{
  "n_kv_head": 1,
  "vocab_size": 32768,
  "norm": "rmsnorm",
  "rope_fraction": 0.75,
  "qk_norm": false,
  "bias": "none",
  "init_std_down": 0.0,
  "weight_decay": 0.19,
  "lr_head": 0.0049,
  "final_lr_fraction": 0.0
}
MLP neurons of a small language model. Each row is named by its layer, matrix (gate and up: input weights) and neuron, and shows model dimensions 0-191. Each number is 500 + 25 x the weight over its row's rms, rounded and kept within 0 to 999. Numbers have three digits each. A neuron's up and down rows have the sign that makes its largest values positive.
A block is one neuron, or neurons of one layer that tend to fire together. After each block is what it responds to, as a language model described it from the Wikipedia text at the highest values.

L4.gate444:481525511503518505447486454488472506487474487539553445548556507541484527542492474490488517492492514495473516513491524557504495518539500441518506554511532520500507516513483493476492506473510517480489529505506506513499541499508485472520482485486550501502494451528496548509506528504514500487520439486504478491555522493506509494460514524527477536493499511543489482475468444468496479527521490497481492466505481518524492500525495548527478513501483480532552543500478540531497544499481515496498511490523475529502508499508498482468500506525505519494531496487510542485512504565478513498
L4.up444:522514495455502551444468533500485454477497511512478499532541481478505502490553479483502505488498454507491495505489516515472493504474498512477544536512514527511488511481486479493517482530498504572479551474487541500511538503493499486489481470455506561473506491487473514512495482505519539503490507504503487498517520489516462507477494531496502469484506465534524478492473510516494507484492496538499478500516461493484513497513487470460539463536493520492502513546516493512515526523478467478469483464492477459512534519519519490533484501442513507504532485495483472551509495501460494526
L4.gate504:479507446480480486479502485471537529508508480515540487519485504531529547502504498479469498479500517540519460498475489491495507479522462448497507510500475499535503469506507522456548549496523474463496467504534516476507490486499486557492435496532469485490478496523434486462534498495491540511503512502530513477504481519480459507513513535491501507522504511514505500511458492487485500500498467496472511490491457487515489509524548517518462540539471476487498471458516481497521513513497522462545554511538492534515500494506479494495518484563530512507490523503476538473507489492474496483
L4.up504:524535506511497475462517525527466445540512489461477471465476532474517492483491482521520509489526481503470502492502489483488490486513543469483514462488499532481521464517512496517484533501555440537469500533519505512505519454518507490503505474487512484508478520512508498512495489479496521514461492534508533490472519515452471504509499484488500487507522500461510523527482482490458514529504519520470490488537465478494483453493524485535543519524504500543461533523498481467559529526502544518518500495501508532466480479529521475518531471485495557493462536481462492472534520485513477485
L4.gate608:531469487492452513510501483459469484500491524497496539492449493474492499491527498486482533467497476463538457478508543483501516546511534477506555544541501510563471492480526523474514512484499478490476471514489488515526514505496550518479467520498532536480495477543516519472513510509509469459530483504460505545519532498456505507516509556518514535525542510524505513495525449503519498528536496484500510493491485478498473550512527540581524458527469476500454486464501498533512466504469541494494533508504488482522510508518538478498498493542492577501488507532567521516508482496496493487
L4.up608:498496518516518467505475497502515491492510533504498510481506463504493493508550496499488532503513508497499481510503521510505484553480530538490537535515530491544512487491476497477540509483520440486521473487505498524493491482535514519448467489460548477495494467531555512509520458497487483521510498471495503585519507486468503527510490547527513542496517498493515523485521487517524447557514480499462484503511505429498468534490485551528486486522474504511438503511498430490511513514503539503490538489492496495524495512494501511497519466529498518483514516489514454522480490530478476530
L4.gate640:498492508519521474520450503511470499546477518518497484523523486491493502525512471502530529506504501479480490522536489488532515499493505498483503553509542484462525525505524523503543491531525483480511500539509519475475525476491498526494517497550498510433510481514493499559486501452526546484473485492511505488489468509481448491492477499513471451494501490495492475531531484511501453506497533522500430510482484507509547508527477458500520525532522482519515462482528537491475505495536514483555511515520442554472440540485544517487522460502509546508483523468477496497489522508498458488
L4.up640:532477478471505540475483480505507503527523487513498514510535512457487511526498443467460521511470540552524487483493465478525492479527524477519496447481506448476513496497515507475533522459477471503528455466487469503496494511457497484480515528484451500512482531474508481526474499536556545505529509484498515525522463482495512508554528495497496505495471522484512532516506462534522499533517490502461496492491538553467516491452484505495489536530536501496509536510513515513502504486482490494486500478517475490485523500478530542494457505497494478484516496462528526571461490532499478463
L4.gate891:526517534508485523485503530533456466467471499526530510513495562515483462482493485511510500536502471488472533455477521487527473471481509484478493503510520510496483500469502502544448521545509532486486459502500517504527499463496563498502508459487469490519465484535489546465543504526466549519483506495510473458487466478486483471464468499524475497486502443472501454498506510503494510533441509499523504507502508514478499492502490536512500488503473562471521486583492513535508500508508466498494474505497492521478512496539509534492522482463486509479500494505502564496501489514526524525
L4.up891:529540468512476487465535487529481478468496523508519479510548520482497463523499522488489495529488473494461463542504532520468499513491520460467544515508499482540463506468492539513493462501476555505493514532527460518503473481539502524474500503487472498490467507515473550506475478521463475506510522524468501494527492450522493489492514483514505479483490517503508488488492536508491489448516497528487518526484471461458496526535487515515530469506477474449526521520462501560471493465503496502507495480483487502478449530518468464523510531436531473495534538490517524511524513459466485499
L4.gate1128:470500510512501537478510523460491457509481509481525501489494464494541479486500500484520545514474483507542477503531506502496482483526528521504535452494491462482530502497513511496511479483532445501500495510522543493513494466519505488493473503445498484494514497519523494494499495458466478513475554535498526531490483507542486492463506511553507509487464492485498541538490454542514505512524498517489515494508523488537495531518480505528517455532514500511509514493521490492534513554497487523495512517481515525476538462504506489535510506504436516478484489494458529494529463445464512526
L4.up1128:516495516457500531463446489512520509509491506564492493499462459488491523498530496471501513530508516489482527508501479487520504511525513495495510487540484516465484500514501554487513520486499462543478498470546524482462473493493535484491472458489485510517503474492461499484518473466494489462535534429518520515506513488473509507470489494524535470517543474491503478478492468504557520508447497531486470468467482509527506483542517492451520496540477544485451450522495461488526495491493489507502582502495465522498521492530498513489503485489499489521497459502485539536568523494517484534
L4.gate1353:468496416479460504456486489530528477514490510547507510489465481503469482481487540501545506474493515485465510514482501480521497508507466432539527527527510467487557516513554469460506484494504494488506460476501474503480519483514490511482521510536510469470498491476501542515510505479476541467514453472499529508562520484503493483476582512480478493498486497545482491522517519501504495500521476514538479462508493534504485488455493467477470518451485495517509516512500491515486527494452519531502484487498528493522491525526529482458508518541491493516510480501518478495530481516471513557
L4.up1353:464528525496501484530499504509492517514546533496528498496464431537476490513516502516489518488471475518512463512492545504531491487451526521503472532486510503502472454503528472528501530503486477553481503478505486484516485485477513463503474472463483509497462468464514516534519510493486440532519531475478536519519513546511508439480479551486489509500508530503533553501448471492489492479531488501508489495519496492499509515491502504512491518515501477530469466517502444489543489517462542517546474489514444495470452504456534493525501497510506534531477535549499484525505481510499476464
L4.gate1632:531500473533504468441517502506537481497505529515513450486520501475439486519485482488433521500533504546495499563512516475467491510472504494509511513484469480497495513513520503514502472534545434465532504488552498511554477510514463474551474511489519479528506475492536501484489486519503506490490538544482498505508457508504506525504526530493521527486505478466537503454499500501496522487483528499481516509466462501551524539503494493549477493476482481472482489503512515470456482506480485499556519492519503506521520482561485517495563507527537482447539510498451502496522511465482523490
L4.up1632:468529473505494461507452541447503495523500509490544530463490499511540492489525522511497442519485518509510505486511548507496452495498487533521467490507445509516454522472496474542464498481540553477495485544521518504472505507516542501509472486543515500481484514523479437453523503501473519443492515525463505477500516522467525462498486487448507476528493516508486523514516504491539510499514541469510450549517477501503533452501469470514491528463452512554538454525492474508581519506475493485501541487515498482473483530529518483475495461485507479515458519481522523506476460499486502477
Responds to: Units after numbers. Unit symbols and abbreviations right after a numeric value in infoboxes and tables, such as g·mol, kg, km/h, mm, in, °F, and "No." in "NRHP reference No.", plus scattered mid-word pieces in scientific text.

L3.gate13:537498490475477559497500484517533482510540534501458460483508558497484472496498509490487474497485498518529446548543448448515498548509453502534461506493441486501517471517523457509546543497473533517500510494502482507474491469479528472501465479516509493504487522503487486495541489542538511503488497453473543512514527488464512455486508521503497418527499493486512569480488473501518473485507494519513502508462471513486458464522481502516475484471474494478536536523472474515501494479485516500487485473542512526498480519495492472488509494501484474517480455479480508506531462552504495522
L3.up13:532464495528507497486501475535466463486520551477481512540464509479506500532465480495515493469479567518497505496532526499463452491528510522456518499507432464468490469516471508517506494531517504558487463499524486523487480522491526559496507528495526470451472491482533469515520493526540507505458500471512509510480467491503530530524536483498537542537480506499444534487477530478517534524465476522469436521501481515476513449483526526499518465530486527510491459511544569524530488477502527495481518475497494487495483493519480519464487493494527498539514527542491498481438496494492538486
L3.gate99:544508502499475498546493548408473485515487527473507527491495490499494485484479493482481431520490524481495465432465509509494535506522458500499510475500476481512548490525475459532549488448530500554507495514533525531496490517476502485514474459518446518505518476518529479487485528495498478470472528503495496486488520484524513463536502518521437471526471505485486479496523474487474534450533473535493493546512490517535513464529526494487518468505541477499542502458492497549442468460482475521504533507493475492470508500510492447498509534498506490450515518505514516491498536490520512522
L3.up99:527492510523486477513473514494503472533521504455476509479497536508544490510472466506482506496472522504484498479487522507428525493483484518487490498512493485543445430493507457481532470445516502503486492502514476490514513488467513480471490484514496470541517481521503530449523526533491527505523519513549489502549502496457523516508509498517481514458458464460477487470499521467485480528514522483512497527513506509505507498537495477517486495489473466504507518524469492476479482489459510513489472492497517519516477480534484488481470508472436528520523523458492503458486519488490466484
L3.gate1459:532490500473457513528512466455514504458462482480454506486549496526503542567549497473495500470501481521513546471524508489463515481544507497525503504471513458531472488498513510497522505461525460467474509490530518510502547474482494481472531557486501516463503477545534497492496501493536497531491531496481541484546561527491504464501500530563462508466461454471488520480530471524463532523480534530482501550543462488501489451523567481534533457506488437463518519512491488494492479484494512534479475469488513494476526461519546519471543507495537495488492500486485480554503496489491514517
L3.up1459:515499512510508544485487489493495492488482546475511496512482501492515548471521474515444498523453527547513484515525482498490525534522477508483478496507521457487495461510480474513498508491471464464518428526493489500514517479520485533535497482536505492467485498517515514466480501497548471479451514510510479482501521491498494453549517506493484492525465441485467568475487496475441532519481539506476478498519495492527522506536474453533526515448546506499503499479520487524497530471516499500459511529505512489474463488498544511480537492536507533505524531480517482491464536489480491495
L3.gate1549:476505487476551472470479490501504472533492503542480516482466485541535511497485473545501498530485509501468498534535483516485502477507498478492521475468460545494493494509544474524459482475503518503469515491500480542493490516512530520530465446532508459470560484514498518503478471518512459552535550510484456522479490472489478504508492505489486506507521487508530516458466431543502494489498479487497474559453479511504521503496474512520503503492508481510460527520493529542528535504471513487495486519463486478478528498524511499529512520448500461474478490500536424536523497484522512490
L3.up1549:472481496496473491468482582511484483503486506523492438500467480474516493519475476511517453473455533531503491529523509498495525482458468498485514485507503513499450471498516456501487506481511459473503537483511493541510531489522475544506452516482482483463520502492501514467533531441543468500506552496483471506506518496496487480534531506510539494498489482486515542507500455473472504465514484547512515505468528519527472504459472540508495542508487487501497530465464505514464527533523525483541534455520521502534480518506519508555522467503485491501522488524545462495521492509495546494
Responds to: Templated reference-text boilerplate. Fires on tokens inside formulaic encyclopedia text: census demographics, infobox rows and table pipes, as in "Pacific Islander", "PD/sqmi", "For every".

L5.gate202:511510545534501537499478508536517454502484541476499464472478535473501502528483486501512511495511491528511466466507528497528486499529521526485473498447501483520480499489485494507500468481484506505465496537479480531435500512503526516488486583470487518495530502517536478488481534506451526510472481525452495494515509486468485491506493507510507507515473477505542471495477493477483534524513540497498527467514488534486529487488542480495478495449458467436487536483519491454558499474501504529543482527517469478496481485480485504526483502499489532459527506470484510513510482468511466500
L5.up202:488486453528467459462486520514460513513505499480500490549458540539484555537504471455489503481498519506518500496522519469513470507535475502503507527494517490486472479478460505482495533501430517506488531487523483528469495521487465537455542532508468478478499530484516468545531510520478504506499506491471498511506517463500553490495500477526494530445535498524536511489478481473527497537487504537488483473483500523519556486461553474500529511499486504469514530541472463478513503485465496529486467509486505505499465498455532490522489516478491496460501545482447477484488450502501478513
L5.gate365:493508505485499494495515489486492502517503522513502486500483580445442480525546513497519472478512497485479500509510532505515511501504488502524506535528478485507515504521500471505486475485519536513495505492482515501534527553517470499524533549473538501459475466522496552469516504445478492526463494453488512561531490514518505462495489520505529490478493488517516478465490510488464511526479493479535489482478515500481510458529508481478519515494518505488533492472506482481511487513472520498497450500456536511504488548533525556535513494471515509502478543495486523516505515532498493507
L5.up365:547519499515510520496477501447540556530519515517515463500532543486457526532516476490540515478498519483519496496552531495503503494495514493511474477519509432493498495511501510493458467493503512478491531495535503533481483520570521480480505477448518514530500531523493536469509488503540447466505514471486553500519538481478523461506515489484523500533504502512502492516479530524487485502465519515494489523513468457489506500473523497491489526463525521508508474515475530502509469468547518487517479530494529521491499505544537498520502469486471515493504526498488467503489494485499544484
Responds to: Infobox fields and word-fragments. Two groups: line-initial dashes, codes and numbers in infobox or table lists (QA-RA, HD 183028, 553 K), and first pieces of split words (inadvertent, accustom, deleterious).

L4.gate162:485508500527475524496485506476492491487508535489500521543489523483556480489466463540541495509547511481514483490483494500486506471487497530501522465468493507485481498504549503477478508515510502479498502503523524490476474474511476507529518539509496505522544505501537513485469488538473513519508498478505482517539464484543470559501502496493536519521533519525505449485455507495497560486556479506488479485516515481489493517513561508502503513490502481524532515472472506537505504499518481509483526468507479497542453516542479503520477515511548509534473505495513519537510528498508518509
L4.up162:482499477520531526472443487531443473523455540497480507526472477533507462552559512501501511487468510542502485474491515504494509484527537525473543545521496497515513488510526497496471509517498491498491499444515498520526477481492502480524514502513466484542493522549482514502504488465520525483523454485507492505499541523481504504553495515481487501494491503529475511566491521500533504520453499467504483480435513546483560540458536486552546509441506536531510484531467512492512476463485497505528506491513478508491488440533526486482506499497495532519467490483520491522527516498470522510
L4.gate223:511493516482514477449508507527511543468526542480482533458483468527475510501514512564518548517473514472522522500511485521491482468511511525484485528530516448505496502496504478524512487498510472531505468523501461487449478472548507472509483488456486529476446493516474513502520536485507486489466466474501526506563518454502477510476515536453493511454508510503516488514523496535509493542490497525513527482502533501483519519494467518502447471538508460537494450522486505524522483473492484496494520487533512502502506503521512485507485483508457450513499512499492479495523484483498488513
L4.up223:517483474488525517506537509512497510490518496500495510466515485523494509452450510506518510526465523501511503525536457487515476537484490500526469521474508493520508507561500521476476498499508535500456516497481464496476510521477503522488472545505505479498492496455483490515541518500529516550525507486489503545518521490494498442523475544469489488490546498548535504490469495503529489517516518511523529521519446489479523480508447493494526506509450499541471460529490528522520498484540469459524473497539510525496511495519510529490491537498464502524474547509489540493488491481519494490
L4.gate273:504483511504458512500499512471519499502535508464488512523498507463553496529513498465497501531498510541496520541517505495493465519530451500471523503485495497499488503458471478536480526512478446492473512489494424501499515490479470490486537467507469544484492533515471484482496484554512508548480513500502479484457487440499517477519474539508524495516490490484513495468473495471515501534505445520517494516486534523498512501478457513435494494469460527504490512483535524541453479509514509491480511473543458470499530499506505517500519487517502493515482505472478503509548489504527491487
L4.up273:489469461493508517507499488487508469532504523458488518538498497485519514542488503533503521508468527492480530514461437458482468493506468524513500490505533527504494539485499470531499507494501479473479505497483507492555508513463488514465485443489503532484495528527537506519486472497539507548518463488479522519485489481499513514453512517469477503506483507524499488473496501457499536511520471552529484517501518446549494500483530507506498457487554496515537487483489504524499531506515473504488466495487521474492512477546473525488549459483488514461487482480470418504460521496512504508
L4.gate295:466510498475529442495457492462465498533498500459492491486493499503455557477531413512496532465497467497494517478484499464492517552483490476492509485489480492496507487522532517489519514449496491457519523514524539530486483468537481473439507442488544513475461506482499547487532507471474486517502520475510471486536533494462486519482463499496478503488510480528491473518495515515493512505465518498488496527511554533495561470514537497514503470486518464442496534505488500496501482504487495502518476465548483498500477505502545518557531517538455436500514502523511513466531498533518488499
L4.up295:525485464472517450491497505537537517493496491479515449489465521553490467507507506511522508496529482496496511532500506486511504532466507459481464479505522493491509541445514463500529506530509485530503543541494519507513518505511517543457484482536463497471509446509511522497525475505517546525467503472518493464484509462492526501545524506520528507507506478526520526504521504482496479520566505529520476534501537520536465483495497504515536538473484462472468554524502477488444523510512491482486521511569534505465506545489485513480494514478529479491501500534495497515504516490538535477
L4.gate345:524502502468504486475537486498480524481516518541463492501531489486502491530492491524521472494476518520490482489489508465485522490482480507482531497504497475547524518551521488479454505491514527485470512502513485486536517515533522516526508486475501479441489532510494504504541479489484471442513467480499497489505521490495537498525458511522488518484457500522489517473535489517484481482506445453510522526519527484518454487506516483459534548485465482484489502480464500486517494471496505492521535513519527501488458542491470519472487500505503505473528513487537489500503562522517473530
L4.up345:503531503506529504497534473503476525537497492499497490510506513478533564490498467498528473526531549512510533509536505472518465532543507474479500551517532492510537509528559467487485500531504480540512499526515494526485483501523488437512469461455534527513515495493536523526501498449483531521517494499490499539508510486508525494506514512460488460500525470535506519514539469476452501519458484488481499481545523510475537493524519521507519489558500491514454503516492482467494512499495482475480506446444492518471522492521520514544511490524480519481486491526552474494515471501505547493
L4.gate647:531495533511503538476509541483525513476498517541512511533508499484440509540519511521514475479487538488496533503544433509444501495496429524532465520524447492528501521491524510532472498491490506463441464525517476527484507480461480509478487513534484467474534502513507494483514468524523478510484486505510482490555545477470510486505516485515471507505542456476497503504538503504539501509522463497514494490494495474483481479511493469498494534452461493513493544494503506455451499495481517468435474479506528501463534502514537460533473508496499534476506515522512533527505534460496488499
L4.up647:554489512510466529574434466498502472502479504478521553503468500496441546489497497496503480490538512563528478466480483489414474500506503540540482513510488506510520528496505509455495500456467484462529508526523517495510488511484527536518481461539488460499534531500560508490489512554495488496526509508532467537505525495505501484507438527488521501501490510490489517464523505487500527519474497485501477528518476516494472512548509489483521469493454505523539478484516507501506555486495503537513478516489473488524512455509494513494540516500506514524503508480524485496499493485468470457
L4.gate1306:498529477508483527546488540531485485490480504533553473535481522481474539502476500539490542476501480506453468492507526552447507483516463518476515452472530480518493545543530483490509509472507494480478517458526492495513523517489534500464474550521528444466508474473504519485488454533478529463531491506535504485482509502501502490499531492513498442523485504511464517497554528455499448515490512512547457510507486522438503497472487473483499494514466502485490494481508514507537512495414498475510474530522467492480517520462521470501515485497462535486489492525506501486545474497514505507
L4.up1306:511478517504502490502530475474484462486511479492504496502549501453534509525512524495492500495466565484481475492489470422509514515510523463460485513530528501468521501489541489512553536492510494503460475481508530487464490530510484547493482462541491510510450497495503504489518557491446520500519515566462497525503527457496456514507455480514496524510555527477479507507481506546511542514503490497479522511531509507481505518510501508491566500507519508522508458453499479506491443517523525492482480530482517512469479490491508507498459513467489464476461488526470507486499507502508440476
L4.gate1330:488472494554494427525535497460524505493546512488528498523462513482513514471512488477516491471473486488524529502516496519447505528475484494497491501506480491501529502477490491480505540520546487495490529465503547481481468488505553505518522514432469496514471493466443496487487520547491491537474495472510516469493506504491484489521535543485494539518525547482525504485465536472490488503486465521515512529470511524494502503461529486518539535490512510515507500532507520487452465496511528473511478505531567488509494457447542512515474500511498503452483480499484496534525514460525503492
L4.up1330:515499482443510458516489505521501537455478507446507480535513454482492466516530515483491541509460493508495493568503471487495540513518470533482520500490545515516473520522527483479476478471475496467510463465527561477517503466467492503506488502486496515553486520518546540505498530519507483458505477486498500508483509473482465508522468512532555524557513520501506482504502484471484490544502475452483511541485527523457522500487470527443480506495488541532517527532467533474524449507463489453484504504509519571498514510485510461484520499485484525540494503499510500540529527495473510488
Responds to: Separators in formulaic text. Hyphens, pipes, slashes and commas inside structured, formulaic text: highway codes (I-59, I-10), chemical formulas, sports tables, census demographic sentences.

L5.gate564:510499552520495524474508499469474488525494479507533506499483499494475495442510486494498494545499519496506481505505496495565470543488517542470510539520488541504485505498515499510499483522481514492499528504535477532539476550503527555474508520500539519496497500535454506493530476480515491545502502485503509510548534514461444508489477473522455484482520479457459515537521527483507492485474525485505518515537415468499538466540517524541464483489511507492501521481535469519534522456537486487528530505466499471496499499499509502519484492498515473485532566531478490486500489505498494569
L5.up564:507482524490474535546497466476480522481466426483490522493543513515465538530501526515484468540417497522522493527471509497509477461483520507484496528514462514534499516521482547489466477506493532494502494500525515507534479446463503533462488517528527495520475483488490489507484501492555512497537504457515508527474536519487475478524485455482500498493498512500486526507491474524494547449482515502460537483521451524441460433485555510509491465504488490495501518529499481466476507494503498457467435478472472468530490456467484497510420480538473545512476504504480533507490510531478489477
L5.gate906:464479507499464546499487524470481548479489523495494491488550485493477480514515513535511472496487505480447527488494484509463519481491477530487503470487494487532496483511503467507486503455523524502514475458534523482485507556460489505488495511496511498487504472509474500481539522521483500504489496498498544468493480479465487505480475499481540449508531509508463517492480490485490459479486523481472529531552508478480549492558505492521536524510516525526515474493483533539500495485472505496491511526445506572501481473493532469459513476484471531503478469504500452517511498480480453526
L5.up906:498523523508501481483452460492496496504531540498463497477526509511481514531550511519493491509498458504510531507488502492497482507491489500487493510533525515549531503510536507531494489471490524497492481497491536530514502528471567524561551479498456485491473513523523497481484503528456504484487512503541551557523459470519465489500513480523447481520496484564514496508497472497515533565506520516515490466510501491524523509505511563533528499468474471489516519492498476469509495460510482498504472490511466467494505462532535529511495527463508493502460478500501471491519510454464504481
Responds to: Structured data separators. Tokens inside tables, infoboxes and numeric data, such as pipe cell separators, parentheses before unit conversions, digits and % signs, plus some prose "the".